Part of a small language model's weights.
Size: width 512, MLP 2752 GeGLU.
Architecture: LayerNorm before and after each block, rotary positions, no biases in attention or MLP, tied embeddings.
Training: 1173M tokens, 8950 steps.
MLP neurons of a small language model. Each row is named by its layer, matrix (gate and up: input weights; down: output weights) and neuron, and shows model dimensions 373-468. Each number is 500 + 50 x the weight over its row's rms, rounded and kept within 0 to 999. Numbers have three digits each. A neuron's up and down rows have the sign that makes its largest values positive.
A block is one neuron, or neurons of one layer that tend to fire together. After each block is what it responds to, as a language model described it from the Wikipedia text at the highest values.

L4.gate1315:514469474408430490495481476554497593358495547514458561503485465506502495501495537491604449383474439452486508513589483514535506431521467530542436497463481469623590523496485528508426508526508506454454517474438465489540472562471451533442475491467545517502520527477437487475399504435519469558
L4.up1315:462456529513498489482533522490449442506459441532514571442585481477471632547444496527514466459458490459464493541462575491445454546415550494468500494455510530535459477521524372527549486580522517564499450433561536477594522505425472522435593481512597508501453423496458509496514442420517523484
L4.down1315:515531505520406449558486513542464546503586437545455531503510488576449558545512531449616462518567471458505490452560549522505537489429493539514474501487514536511455473491572519484517495594611478454470535478500419478564485470582505517460558536498504489507594456521429554451528506443499429439
Description: Code, math, table delimiters. Operators and separators inside LaTeX, R code, and wiki tables or lists, such as \left(, R <-, align=, | or ; between fields, and hyphens in ranges.

L2.gate335:540487465417469575506571473597456602478455448527416440474500543517561634451453509562485522474524472490480494462437443592513502407488621466552441565619513547511477450475497516481533503540489529462477459455421437462504447527454531519506499551449466520563503461592512432526536431581483493540
L2.up335:531524348473519559582506569516516526487538531578537497531472574507495555586437506587507506431483602444441594538405502514516453538559529463463453436491487474489435500527478550507510446474483488521474482497458474531392453540513487529544557547560524562473630493452459508484474468503437600447
L2.down335:511500504505461513471533501530434516530532462505443398593456414599449501498497420457582495533497404549417491491508452506547602551524571528532553533498490520494474484511521513593537584531441458526528450481457436599513504501457515526567498415497489474588458547525482535503480502512465507213
L2.gate626:506490477483547546497509498493490533502551522481486590504493531438506480519502476595500524400487555537496503584479535545528495514505636472526424476481396476528470468415597501475505490562474597514523475442449482524522560535562507537559488556473448483470551552473487518567482484509478488544
L2.up626:493539468407516483530487568491505493504551565519507517525414424535489553482513560422556514494534516451534481553401551484429601414456525452448472558576469489484574484517524537581489538442500472482522568524526439523571487469543501408497503585451622560480525418500517514479534525509510441611
L2.down626:477497434566520538520400461558550490505432469479457518499443392535463461526497469482592543396452529468512502540567500574474514469545486558567568534460484497564630487431549543572484544510503450557479512476536436487408629407480519471505530519456524442609586513556494579519478519450455509222
L2.gate1446:509480439420456569447530491551482565376461559542509545462470496555550558472441527476435496420510586518461469590418538511448503510494545509534465549574531500493539489498508468545575491430505592367496473468462476445593552499487403481532530586535602504518456556476471497384453477528464482533
L2.up1446:474494524541493488467534494500381527462589557451338486501457501555500593455567539501408447481509526460490494569443517526496521465500507568518497491545433487466514509433511382520500450342514583517527573528588421445561500449576445504517589498451507526550426561527444540438539456411498509527
L2.down1446:512459481591499435501529438557519460468476467508473450505507467490536498508473515523524530455510386471497516548525508510502518549492558513459543429432485478490593473477512467464552526521458466574509525532535445434492474503474491520460450503456465539498491437496552533535603470505474512128
L2.gate2223:500461513586408597500513569624478439443572507507542465509554454550503636490527508533542486417483571481497481597569569417514533422474612498470468523540485498556572442492574618539604566561551443513541568458509475506451542515520567556440617549507570553545504471425486509547475470502431490511
L2.up2223:513572402558535594459524602541444561470462578540430436581467515512537500483543506519537466481527456429525541517529446488419553526519466522556409422496472518580486535473488425538565437549527569460444518536531527467500473643491433493487476443385544575507479450448517492470557467571467493553
L2.down2223:552470486468473493550484381560495535464461466440494504497467472504468483492462452429509495527472467463517489573454472538499568532519578506521541476437500484519497503455439511463417545514531441551531508572531361530425553472427474490511532509463510430621551536514484603530454534471447526127
Description: Year final digits. The last digit or digit pair of a year split from its first three digits, often the end year of a range, such as 198|2 or 202|3.

L2.gate513:489469563438474513494519427553473569477355487508516550538548431495582442536546497516479425541472560399520438578550552509438524475518385498512442509481480479498522404526638485503459481552574368487407563446518534568401534581500484505477500585499491553519442613421508572495440472519433492465
L2.up513:439551479516612417491482498508592506530448559478484510513409471589562476508525550489605496568508475432453517446480501448499533530472440472497493533555432443357517432497466450510516575502463457555536569484466434455489490439467551516476390559428415605418485570542537546422580524467501467413
L2.down513:460499530492557515531464501453538539589503509528448505518515456498505516431499529484479536481448491501434431484447494468417432473420525429462543540513489463532480434445457525538589482489511484511554471490442375459504512522460580524519485536550412524327503557574420456481550471391460459479
L2.gate1557:531475568475456513549462535512541599438550510452512541590491464559444514534538465575463533440483471502536432446552555466471533493442543548499483451456503478492468444559478557584467407533535493559421487486468433530474493518497479377575475521413516559457498534433468403562478562521490474535
L2.up1557:518529543587400544498541444542505575435474584527489569456531487449499429480480455506526495407394515521527461512555637451506383529428477493464511490462420544503430508516466447496534476487524451505484489482422521570528455463558497444507497563389567528515447495469523641428461466448452498478
L2.down1557:442537488449487539555545450474496508462429497482506446545498546527480505507552488526546489524568523520535326490493535526430535453498488425490525549495490433659524441457448461596441508463597574565535477460476401555472482489453532447468523546498499464410472533517527420523528553480558582805
L2.gate1844:472539528463513511421543513490496498588522532535474386575501461467446488470433440588574529555536508468465584509425482532506500483512488508581483485519481502393485448579434426507532501523560467538474449443533456527498466520525465457524461425553501447635489537539453492495473546495540547557
L2.up1844:445442562486481442463523457506518537461468558479555483439332543493553482579511452473476500509531443425490497513495554474388540504566348484519517509502446556487430458525428511398509509577433478508510538502524460582514457518525522544478530450572539613511478477544521556490482484564544479489
L2.down1844:498585471507462492466548520476540434472432542517486425501566392531473532448461392548507474446496539508581518496436499468551561450504504497574458505534526498509470373481509460532529475470585485521462444447474517448512459530512471460508488506441480492513567524483500479518523617452572458498
L2.gate2022:551556598531426484529421490528466497354598496588473470470377442513559474525533502578344482454407353516422462538550444380511516463483465533572465487428435418524423593436609440559446491588482496500449374540486462509494489585492491457532506483456528486501592517430536435476534467517479561520
L2.up2022:524524508561481455521440417454454520449509498403584540568521488520502454458611549486575479481569486466537551494540541418535569511525521492414556513553584444461414451483614540544459425542583538596473471431402361487481511495503539459506550447540608581513416597549567519516455501459568496509
L2.down2022:447521407411469536606494462537528584489514411479556458470447526502538500541512511497497466513558590522508478508602433548518456449536452458576520530500428403570449561439540518559437510497475513413521482380533473565488512485383446553550559539506607419487523508516481467536556626551428545541
Description: Modals and infinitive to. Modal verbs and infinitival to that come before a bare verb, as in "would be", "will spread", "can produce", "to support", "to compete"; also the same words inside titles.

L8.gate476:519455539461496561465452448509488465480440420533532446475484450604503473468462514494517462438441469511483498516495515497483498539514519456467419526559558508451453504437531423471474546526488539499541375517451466458524548496524436461480467451559480435547469543571414524535505447583315502465
L8.up476:481509459508485436529543480499449542434432430500487502461500478529482585420481698436489496518485499495395520465506486579460459433546495486489423509455552523470539502529505428524514562534515583537495498480481482512406635537564539550448539500503481563489504480536438471413452429526461596426
L8.down476:594541484462553487402524445480511474470518507483461617565481510641560513479488597566484515473538604560517470479564448460457553545483431528489541493426569512499379467412457499479527486541568572468474504496543533591449596623545533564562450523488519540458654410426469497460558536549541474553
L8.gate1850:607471580442435505479405522558566455510507490515461478495493520491510543481520461593500459476522493421455582450515553515587448459498517435535511483466466579448574465507482469452427520519478551538501490470428546517545554523405468514481509470415489439488478494495552570496470464506501543577
L8.up1850:510383555436560561404472429628454506558406449513525507577537466593507564453443575508451457467471435488495513492483440488489422494561498515474460608517444488450546413437486428504515511493580501560472434603394545454492524627463479403459467458577435425541515570548554556512396383540487544507
L8.down1850:600464437520541457464501455518520548501479492527407497520482487586428453529418532567442376477549441392566547464509521477506415523536469412563513471538427505465457485490506475478537440460651546524506492577476561498478558506490547482504559520459511365457479440546471565546415464536502581538
L8.gate2163:642512487481408514510518530610509471389447403571404513442525484427528554416483496498555535459499465451388430521514523555467533496499531446521497461533476491485488523571467608433506504585518463527514487517470522470523495426427509459481498549588494619465570506480470462460526448602440537571
L8.up2163:442516444468499460494523471502377394459553497534530460392472481481501510431562484513555494442528552468479473467510500516493573453511470519420452485599565428424423545553476478513514512461550547604494574514543553507579505416580578459434519537578398547529543560527458459420479446519572528459
L8.down2163:439473431388520480499423505564535430467446496512476493556486527489565454472537471447521530538478397525518550517560438549451479560530515473535436503518501555441440547531501595492509458494500531539534486514454503514485492485546500551512508406462494562554452489504551494482528453521515604666
L8.gate2537:630495476466427516512507555491470472545534491522525515482516561429544484435531416563452512503502580544474592528488557600572541472494538468410443496584588421516552480532459514575471410503459457491467555556500502510552540450574524535546437495448520497501576519507487565454560488607512523516
L8.up2537:544576528470476495492352458477482395469538446566422441470556514478477576399554475533554495546454497540483524490544409516449488433418489508450521469446409460449418487498534469449533451546499516548475497542501517482536614544539470544498500453530439494623555598568438502378518522459462490461
L8.down2537:514530452498487484534522471454476479464467516583507574481445583504525499483532527510516503529443516533462571459486498470466468548483602490532468522521465492501555449458473378499460579472502471551560498572561510583567507525549469567479466533460485453464447480447533571463556562642552489479
Description: Time spans and years. Time-unit nouns after a number in relative phrases like "Two years later", "a week later", plus final digits of year ranges like 2010–2013.

L8.gate656:508584446450442514372507506578475541511474481573440465572496551479541509463473526472530495417473547407584491554554428551523513569525449484510486443467400480531420499438531553482586443500489474517449521462495551479504518437446455566501546433490481502472542498511548460446473414437511532520
L8.up656:572575505416496519522441439502452499536557553419439524532482508623403446523528520477527429469597474437540537553477542517583525566526453489565471575512452480461608485540540453536488477563431565514480563382542411460487449493449497520450557537443417613462608544511541483419442438574465539538
L8.down656:537549490535491527532495543492518478463471448506514478536461510442573429415505555435584481510627504482565541586522411499533477582541497484533472488553505520497444592395490453502491496512581499549552484553468444469475547492483515482521528404554486532600475384526443357520544475492483507428
L8.gate1522:540485491450571498520368528547537485519445453507475544513455500433569490423449450517538459521521404458555445526535461511499550490545479426514421424536475488508582405554502501505478501521505527651544500538534567468544494503527494522531599493579553448560497453458584481484443578550439507451
L8.up1522:473559509490413500488597507546617518553535492566537513500462431473545533441478497460517556580493529503532447588548537403492521441569457473514528546543435488499442472518480519613493434569552523513489564466527393472516589454456503446511494569619460417447444452483452441492541553468594564500
L8.down1522:403423540511587497497486524542481376522506508419451476467522479500457511550511515483541506544557481413486588473498524539581476423478549526536452527566523513459587420424501496399482529534397545572569509466477469516464543586550423478511405463490520508468463473470534451593615407473536514606
L8.gate2168:470397460407588499466400422521493441513518448480507552455514437477563492466448565568521495511484482393574459580545560485481422546494408476492472495540505408486510493530495542376617546482523433486508636542563507484524456473502500486445443510581592419507498469528491565508452403485521450402
L8.up2168:461517457485502523516552526450445592577441524534517532480571564466396417473516397489545462531498497517484594474510453531554542532529461475535510499490321514575560497463478499491429555506599485459541499501462459553412533526564530542485540468521550479412550494365443549515526465598483482510
L8.down2168:490544462448565480462491431530525463498523401418516492441616520505499476467492561495518514561487455535580461549545518469605480522572485509456476461542492514473438425533508558475475530545488606537576479581599591444460462453489488481438510479500449475589568435430515463564446483544437502474
L8.gate2369:659505452522487526548451497609518492490452448512471500514498563437580462525406454486518511561494436497590453532523527422440501515490425508517466525593540503517475471516548596523564484534556555489467492467517615406470489481485499470464504481489426569582557389453453422516475415607558563439
L8.up2369:547442458518520493573610518497528478521502514562526495499512512392588487522500508549579474543532447527445424530440529518556508419413569427447424460533459568515541591481465547498508498533455522445508550453544441481495439559492490496466428491590537565471540504491553485491578465557547464609
L8.down2369:499510402447499518402494373532492445518454519577578534548373497475450539466475496533491448536485482457577479577503590563512451578622536549441582513522447571455416459556528441532571402528513546520553558483485564563539515465491576668564558485432434448436527507449594431511549531542508529458
Description: Name-start word pieces. First word piece of proper names and terms split into several tokens, mostly in sports results tables and lists, e.g. St(ranraer), Lin(field), Rio de Janeiro.

L2.gate215:581469501506504502517480552625465487478519424469472576536585442588508491541539535521579437398578503549520475536506477514520470504417477509496464496495510514593469457505393499570505496448516550547524590442489546527498511481460583454515418472454672486454486499551537527518505440474497520500
L2.up215:455461445453616501531534564418464472563625520491491517563509546395558456525505406496580500493499491521497461407484502502428453534489560549551476509498470535518463520388497490425508546503515470505511564503500474482580530458461500597493526566441461530524497446467555463476510516500640486410
L2.down215:551446446516464500484532514583495512495504490458511567480619476556453515500528545496459449405459475500500501479541494546511495514457435478461507517499447570569434552551389494578473506392464536520467553553451488510445420416458533493516447509393573433477469526461584427437510470552497429448
L2.gate298:472532527444557519521466581603455478460503539513574504521577413505513290506503498563539538438535494542501487576558563493443429490371546503492418502459522464587463494601378522390516444519452502384538504484454517610537598466403547546457469553413487528567429483501506577454485486537481475470
L2.up298:519548469509486435517439479518517503472540522465435463488590526512444466538521469443607578551527460511606534532482530540506434613512570480450481500531457500551531403488486529546352502541507546485540566426525533565518486366491544469536453583498493536552532468515540459505488527537474507438
L2.down298:494447517441450543467468537519492464491549512552445510549578401581539533442616481543531478438493549525436602509531497461583494474394501503550487474443530529525491422562487460441454503484471508537480437419447594526583471377486476491531439419490449536600461522459418532462472442476406471473
L2.gate2375:558504518457507513433492515601562426562485437471541575515628478449459432447518397491488449567421495439413515505483549589431560595474453484479522468491482526537495409522557423475443480436516554424518522462492434554523478482452566528503475458494526436481477489592520424465463556572580486507
L2.up2375:485587491381480487460392479564459407477539440473522417504463535444499444452528541567568463505509370440530586363555468442504498504520485518481484542535458531606492487436511402486515473505532548488468520444494570465524472499421477545508504441423559484470545608588445468528502492522542524492
L2.down2375:515514473509405473479399485511518537489604476557610510585519469491564585475536471428521506453506512450392521473518575489432512529539492431534545565491415578519500523478438533452501627420505503536495504485489478436435500412449553633512496429519504549495537500495547548560421450566545434569
L2.gate2399:497494359401567578466489471563494422379508454426527579470449489573430669384436492527472588543483539527553567543480542523497472475449525485423456459380559448535511491492452534493499467462537527438471492425480487509609437431483522530546441557539524484549455501561573461542544526536475542412
L2.up2399:524486567393491477450532521530444437480460504498517434485458448537418559439527496548576508499535518456464524492435485457350559487434526586526566493501432543506630470498404497511535521446560502500571445413666519494586518471463437464527477506549513500524466507549527471518480464479506485493
L2.down2399:528482545580442495448453465441487541440595367502649518451500429463545544484489451376495537473474497465534443501519571441520574516534515504436501510465425491492449512386458460377516519516508439480422583550471463443529471488507514458555517463505481511508456596440538524478556485470539490477
Description: Word-completing suffix pieces. Final word pieces that complete a split multi-token word, strongest in chemistry and biochemistry terms (trifluor-ide, morph-oline, endopeptid-ase, immunoglob-ulin, H2-O), also names and possessives (Svet-lana, Chauc-er's, medi-ators).

L4.gate1051:488476611468443559483472572519589472463424513495407518520500320463456555476511548681554548504518524496492476522411514532525553522446431481557386462424454454468382434475506557439600511526534517435494520482477471575506502565509522471523580531512539543547565416493530474409485535495503538534
L4.up1051:454511554528528525578455427516422496427466537497533560455553550494458573478478547547501609549457516422342536520535502555490489580496483463454481555457363452489455485536609501502552515506529494461464490512381518414546455463517505487657485444439478591499533431575446513469520421497525512432
L4.down1051:476461569484608560568492531446560477420526427561500505429529461499487572551496547556462488505508551451442484441568557466551524533516494459517582489432478478422471372602564538659418516468540474487547517468456561515534510526480483514523471510465535536527524451522581480560477477456526503435
Description: Layout whitespace in structured text. Space and indentation tokens that start a line or table cell in code, nested lists and tables, e.g. indents before "- ZAZ A10L", the R prompt ">", and the space after "|".

L2.gate1063:548610539446527469538517504483431482465507493500498549618546540433567487523549555528512523520528481486486520542533558537456528463478513464553557444560546517524508505502541574450507464425559522482521570449440482543486453449501483524496535354393528521552535542592437493436552475431518455566
L2.up1063:514566507507486543556462604546612409421498524463490431532513537538559557515547471342469534520554512535435584538469535429456586500523442501582455493572442576481444471511518499579511541377495570519471591526521497508595499575499516514492504475466526576515527569486459501532595445532448504600
L2.down1063:489501572394565450501510439512563524528481541491451574441442480464433462509540478538457468465434469486470439486594492569597500463512576570500538501501563522501499420542558505471523507509497443411511439539518485486498482545560416559569457578504465574533490444530443536545490474509503518140
L2.gate1274:549545358550458523510610541502544480453467450438464566453428529534530454430508535505511463467453482608464466505590576497418469436443471475478453550431468444535489437533506584570463498385413477477514503487474619490498447496527480532446508488591484576458515425522498458523508484423522555459
L2.up1274:509549520425445552439430470532413554497573573514456484540491435535439427570484436514546535564582576494529399420487376447505560495462457520561475446612480427460535502436421470513520468492595571415486508486512526484397485540479456493391524439445449551535522522461434475457485546541505509524
L2.down1274:458433486515559569542455382509498485390505470437489528467527506480533509544531496534507572547478470611470476562520471470514421443490474508601525472591489437565546520494540560381590546375485478505513540475457555402467527513515406527509538438490428505520474518473541488539541503456583567457
L2.gate1624:540520425525517483466455489479581509495506589526517402528447494516533448495479350515520486488579503482441486494648476466476484538449526518528497441555450504557533468475453454561483441522474468515496607452506534541614497487495499482452498514399522486415490510507397513468548497526519504443
L2.up1624:403534535491454468478497617510523479509442454532511479569473509503490532486464521514597521450476474572481515469479587453441579403484439502484508504516477500637472461513494477483503479522505521565521516559586413533549484493390536462563364411478488524554460461447570414555545489482433414446
L2.down1624:532553551427512527504462487519474501539555520386504583505462472547453537510509548522430524523547486540544530487427521444597497451592493460563496589509480400505369542455450426481592490493429524485486539401574424537502504511454489470513464484566565469425429463554537499471507510518405530495
L2.gate2406:352574476451551581579479541530478488440534554481536442455509520556521487460571443452533512542507533504533464470496527521431522422498500489523487523494511515547466383530578554468463534480590610497434450546455474515455501544545536559451571529531547440428477478457500457460547505444584450527
L2.up2406:475426360569592535493542457492394466496532562518443509557505411409534567520451483539499478580502525401596481491438475514536477530464470566430512498426537450517556536536554457477535391488533443421482511524549506522527544492539480534542452553578509515574442496527481501516429478558527635464
L2.down2406:495531350578538514520405424524471506463581523529469584514516461522567524577512571407519561561554456435546427529465424466556544518482535483453448407531456466511456535535497533435475509518496421528525471561460432472486545532509428432541483404489551441531447421479467550555434446602435600364
Description: Name-opening abbreviations. First piece of multi-token place or proper names, often abbreviations such as St (St. Johns, Streets), D (D.C.), San, de, SD Worx, frequently in tables.

L8.gate456:582467510460420555524464522505531445431427474469595592468476430506430482490465492560483482502542461444527477546620547438480493493503539468524515539533549466476544394546505488476549544463553529414509560525374471448553527576537637393446456508473531576517531517470524554484504460543490500606
L8.up456:474524502447466550532493531433568543471433564496576543470476516439420476485449478513426544446485504387475549512491441441519499581559578520569554535511445497457412422436436452546527483422502436380535470566516427525499410474554511493459494487484518479496463479407498429454492508372474543384
L8.down456:510517539532451536533594574559592475517519547539495571499483441544480526573471455585467588457562516474511502526545509489520457488553540522492524551498459400471550466494583419545505439403561501522528520639523491442536555481465427480437507445534464550436499486571408525563522504520438440491
L8.gate1610:500498488545505394566414463529488592566489443508480393513608478551584475514437515504455525571497493547448505554579466466505484528548442540629475473477452546551433469493490483550524446486532461549489534446445473545402565505421467409411587442529440556468569452600509593525469518556478495485
L8.up1610:624508467571516487493482525501535566468500460459437548531417578500458450535429560518508359496565528555492523533487508480558545509556574473363509479545616559462522455507405477484482483489488525422506554488489495529471466573469522553536451501474577559543591598500501515503527432459603511509
L8.down1610:492593379590516432497449494448448461496405449480502486591591491508520461560499529500494562499464471457492390490579454502504453482578471332589581500571421419530468484524451414517584501512431488554494516470498498526457491507501467426409467443557391487520625486509537512539552503493474436432
L8.gate2074:576502510525533448514472453423479519538481539509451479444466489540497520444477505533558563485454421612454487535416481485532503574466414558540552484482525516416440425566466501508483483442597471474427517542459475376458490556517558572487500410505439616537569451455531461537414506489596500409
L8.up2074:391518446445596517516485475539494532451433478452511543512563571561447552504516498469555569460453498479490490544541576537526492542462534503545507556543583483426464509546504483469508473454489542488574390471449433475436541612493439465388418488526484478588530474472512526507472513487554482575
L8.down2074:483490493522533489513480509390468409440528512574530526511482443474450534452548504529430553505539505371567516561610458458466498479554538504493524550483415508582501422488531437598517532503465447496571492498579510594589551461481418501520465534540543508518470533468518515519524517486417486525
L8.gate2533:488529493483526444539484495465508512523464533528513497408426474500388582563451451590497490461433507478499538456536530530387442543626469499466548593505462469523440418541490496583547465464511504535499501501510473447477474427516400533551536559519442563483427446454467492437509449433557511545
L8.up2533:592510475466530531492503506477576486530562475458553439470574423516479479470576495502572480440420502507545419521536493476501421500502523497440554516515493506499395504487517430561510480463502483599558505521436446524397467531485419426462519553479467525478457460565398622471477496507546532568
L8.down2533:471552445525611487465440557521469470485483449503413433513453472512438434440565482450554433506535572498516512577580435556594529520586484555345479424525503523595488497451547480500490503504499538503390502549475465495570430550523457460472511439474409553552465536484564498459513439560534471642
Description: Mid-word name fragments. Inner subword pieces of rare foreign names and Latin terms (Tsits-ip-as, Nur-mat-ova, Tim-uc-ua), plus line breaks after closing brackets in code or lists.

L4.gate567:557548507540450522602486477518510498477444445492467604548495489502491528468533574557528513436495433528468547571402531568505536526615561398550493558483575476477446474469568462514532551558475554524501568562501421488477492474514521492488489403458513544593481483460500548447507577491482472492
L4.up567:496532449479591572472459498510567579587497522483450575505532545532458571456543587461380470509477529473489514511456496465581577518463374453505460487447503480475580502487456502535513455437539521526538482502537534565477477471532529429440391542471518558419422487459509476458388520512421519434
L4.down567:483472397555591592569600415575521424473539491514512517455477499591504389475561439530525519495525497434609515482467513546531503552558496496379685479519524497533529611545543492524439527524506499560494506539492456462447460463471468406603532515532494437491605529542523514511496601399490403516
Description: Year digits in list labels. Final digit of a year closing a list-item label before a colon or dash, as in infobox careers "2011–2013:", "1997:"; also last tokens of infobox field names.